MLP neurons of a small language model. Each row is named by its layer, matrix (gate and up: input weights) and neuron, and shows model dimensions 80-143. Each number is 128 + 24 x the weight over its row's rms, rounded and kept within 0 to 255. A neuron's up and down rows have the sign that makes its largest values positive.
Before each neuron's rows, "fires in" lists the words (lower case) most often at its 100 highest values on Wikipedia text that the model never trained on.

fires in: "season", "debut", "in", "round", "win", "title"
L6.gate237 [145 114 178 154 135 108 139 139 142 154 145 116 113 133  87 135 160 155 153 133 138  81 109  94  93 118 103 139 120  94 107 132 117 125  84 163 112 131 179 102 130 122 159 148 126 150 130 165 144 128 151 114 151  90 163  68 123 114 131 145 160 121 139 151]
L6.up237 [168 113 175 131  99  90 111 107 120 126 120 144 150 118 107 108 114 136 107 100 143 124 114 126 117 141 101 137 160 109 111 119 126 118 150 109 126  90 122 171 168 106 154 131 122 166 142 104 158 142 128 150 138 118  79 143 138 111 178  97 105  90 131  95]

fires in: "of", "on"
L5.gate405 [158  72 147  99 141 104  79 142 103 121 106 120 145 115  94 127  99 117  98 115 135  98 130 103 132 107 157 124 122 111 113 142 118 112 117  78  70 162 118 107  95 119 128 164 118 106 142 155 142 138 105 138 108  90 101 132 100 132 126  93 123 101 102 156]
L5.up405 [168 102 112 145 157 131 132 127 112 134 145 137 117 142  76 131 120 137  93 138 131 124 112 184  97 122 123 132 160  93 147  80 147 111  97 157 103 121 171 130  79 145  90 132  79 129 109 119 140 120 134  81 100 105 143 130 123 140 123 136 135 122  90  80]

fires in: "title", "round", "role", "level", "good", "one"
L4.gate542 [142 102 139 163 154  97 182 101 100 164 128 159 144 149 100 118 154 121  96 151 143 123 130 126 133 154 140 130 105  99 122 133 118 136 121 116 116 104 149 129  84 131 138  96 143 127 140 114 112 109 135 119 153 128 102 142 133 132 122 118 130 124 122 158]
L4.up542 [109 125 146 110 143 120 108 132 116  92 105  94 149  81 134 136 110 132 134 170 158 122  91 105 133  94 120 137 163 123 123 114 139 160 128 111 130  96 114 182 150 112 112 162 122 118 158 147 192 135  81 112 105 161 115  89  66 123 135 108 102 159 129 171]

fires in: "on", "according", "born"
L6.gate103 [ 80 125  86 157 152  99 130 124 159 111 128 151  74 103 138 118  95 129 127  83  95 136 119 110 178 125 165 127 125 101 104 131 120 136 122 123  87 122 116 106 177 121 120  98 146 120 118 129 159 136  89 140 152 101 125 129  85 139 146 120 125  93 127  91]
L6.up103 [146 144 150 125 130 149 132 114 127 156 150 144 137 131 123 140 126 123 114 129 159  93 135 132  95 160 121 105 155  53  71 112 116 117 102 147 114  98 105 125 116 143 126  91  82 104 123 128 115  80 114 138 140 116 144 138 117 117 139 118 115 122 125 150]

fires in: "for", "to", "of"
L6.gate4 [155 124  99 125 127 174 173  94 147 143 128 123 114 116 113 130  91  93 158 126 131 122 132 128 166 155 138 132  92 137 134 124 177 152  85 151 115 205 123 110 107 124 125 132 119 156 127 108 124 119 112  89 143 117  92 114 118 125 158  92  97 109 150 124]
L6.up4 [106 104 109 118 143 160 129 128 126 103 117 143 139 148 123 140 106 117 124  96 115  93 170 151 111 179 124 148 122 120 107 116 175 153 106 103 116 154 160 138 116 106 102  98 147 126 100 123 104 163 118  91 160 137 122 103 153 114 138 126 149 114 123 137]

fires in: "of", "on", "for", "votes", "de", "in"
L6.gate628 [136  63 122 163 123  95 128 130 121 158 131 142 123 150 115 135 125  88 122  92  97 124 133 123 120 168 122 111 147 129 111 121  84 158 113 103 125 129 171 152 152 119 131  76  96 142 118  81 132 117 135 122 168 116  97 115  93 102 113  76 146 145 128 125]
L6.up628 [170 116  97 126 165 122 138 120 148 103 138 115 142 132 108 146 149 106  80 136 129 159 156 157  88 186 112  99 160 176  59 125 163 100  93 106 173 123 127 172 104 115 109 105 114 165 109 129 103 139 144 131 162 119 140 117 133  87  85 122 102 100  76 136]

fires in: "was", "is", "example", "first", "part", "are"
L5.gate325 [137 109 156 179  82 168 153 137 133 141  63 144  98 143  97  69 121 184 121 132 157 113  92 135 165 114 130 100 139 140 108 130 121 188 152 139 115 184  91 123 134 112 125  98 138 139 139 102 150 165 128 120 179 139 169 126 171 153 141 133 122 103 134 115]
L5.up325 [141 134 151 132 109 166 152 179 115 119 107 135 151 122 154 173 136 163 112 157 114 153 120 113  68 134 112  97 135 190 131  96 124 126 134 128 148 118 123 128 156 132 122 118 167 161 121 123 129 137 112 122 141 125 126 125 142 144 140 127 112 120 121 146]

fires in: "to", "him", "into", "for", "them"
L6.gate293 [111 136 142 116 178 104 124 110 118 136 140 150 149 119 131  98 157 145 122 162 108 143 104 110 115 131  88 142 118 131 100 125 149  74 114 121 142 131 160 179 145 103 127 119 145 139 137 125 196 139 123 102 162 117 123 133 163 143 115 139 159 107 136 107]
L6.up293 [122  93 107  96 148 120 117 128 122 148 145 128 113 124 129 140 157 165 125 100 110 178  91 108 135 118  69 178 130  92 129 149  93 155  97 114 103 163 186 107 157 131 102 155 130 119 103 151 108 135 152 109 130 150 136 121 145 119 140 132 138 131  88 152]

fires in: "her", "it", "him", "this", "his", "them"
L9.gate388 [130 126 147 151 143 127  97 142 125 156 106 156 117 112 124  91 149 153  84  80 136 124 107 168 168 122 114 161 148 144 143 137 111 120 154 129  90 137 110 186 159 102 117 130 112 129 106 115 114 104 172 125 174  91 138 121 145 133  70 125 136 121 188 108]
L9.up388 [127  86 122 115 124 177 146 135 115 167 139 144  93  85 135 124 125 118 132 131 101 141 157 113 132 133  83 148 133 124 126 111 127 155 105 106 103 127 190  99 164 127 122 139 111 123 117 130  98 104 200  93 143 121 124 173 129 120 129 125 116 153 121 122]

fires in: "of", "is", "more", "are"
L7.gate163 [135  73 125 147 115 151 109 161  94 107 130 164  93 112  98 106 117  77 122 135 118 115 110 118 132 142  96 103 105 154  96 111 134 168 137 116 130 149  89 141 114 126  94 103 137 153 165 150 115 107 154  92 135 162 122 116 149 105  97 145 135 142 141  94]
L7.up163 [ 93 130 137  80 121 100 142 133 143  81 103 169 142 131 150 144 158 155 116 105  42 132 124 140 155 142 116  95 143 132 145 118 112 169 146 127  90 139 104 109 121 124 143 126 115 142 131 114 121  82 180 122 133 146 135 101 102 107 109  96 153 145 137 136]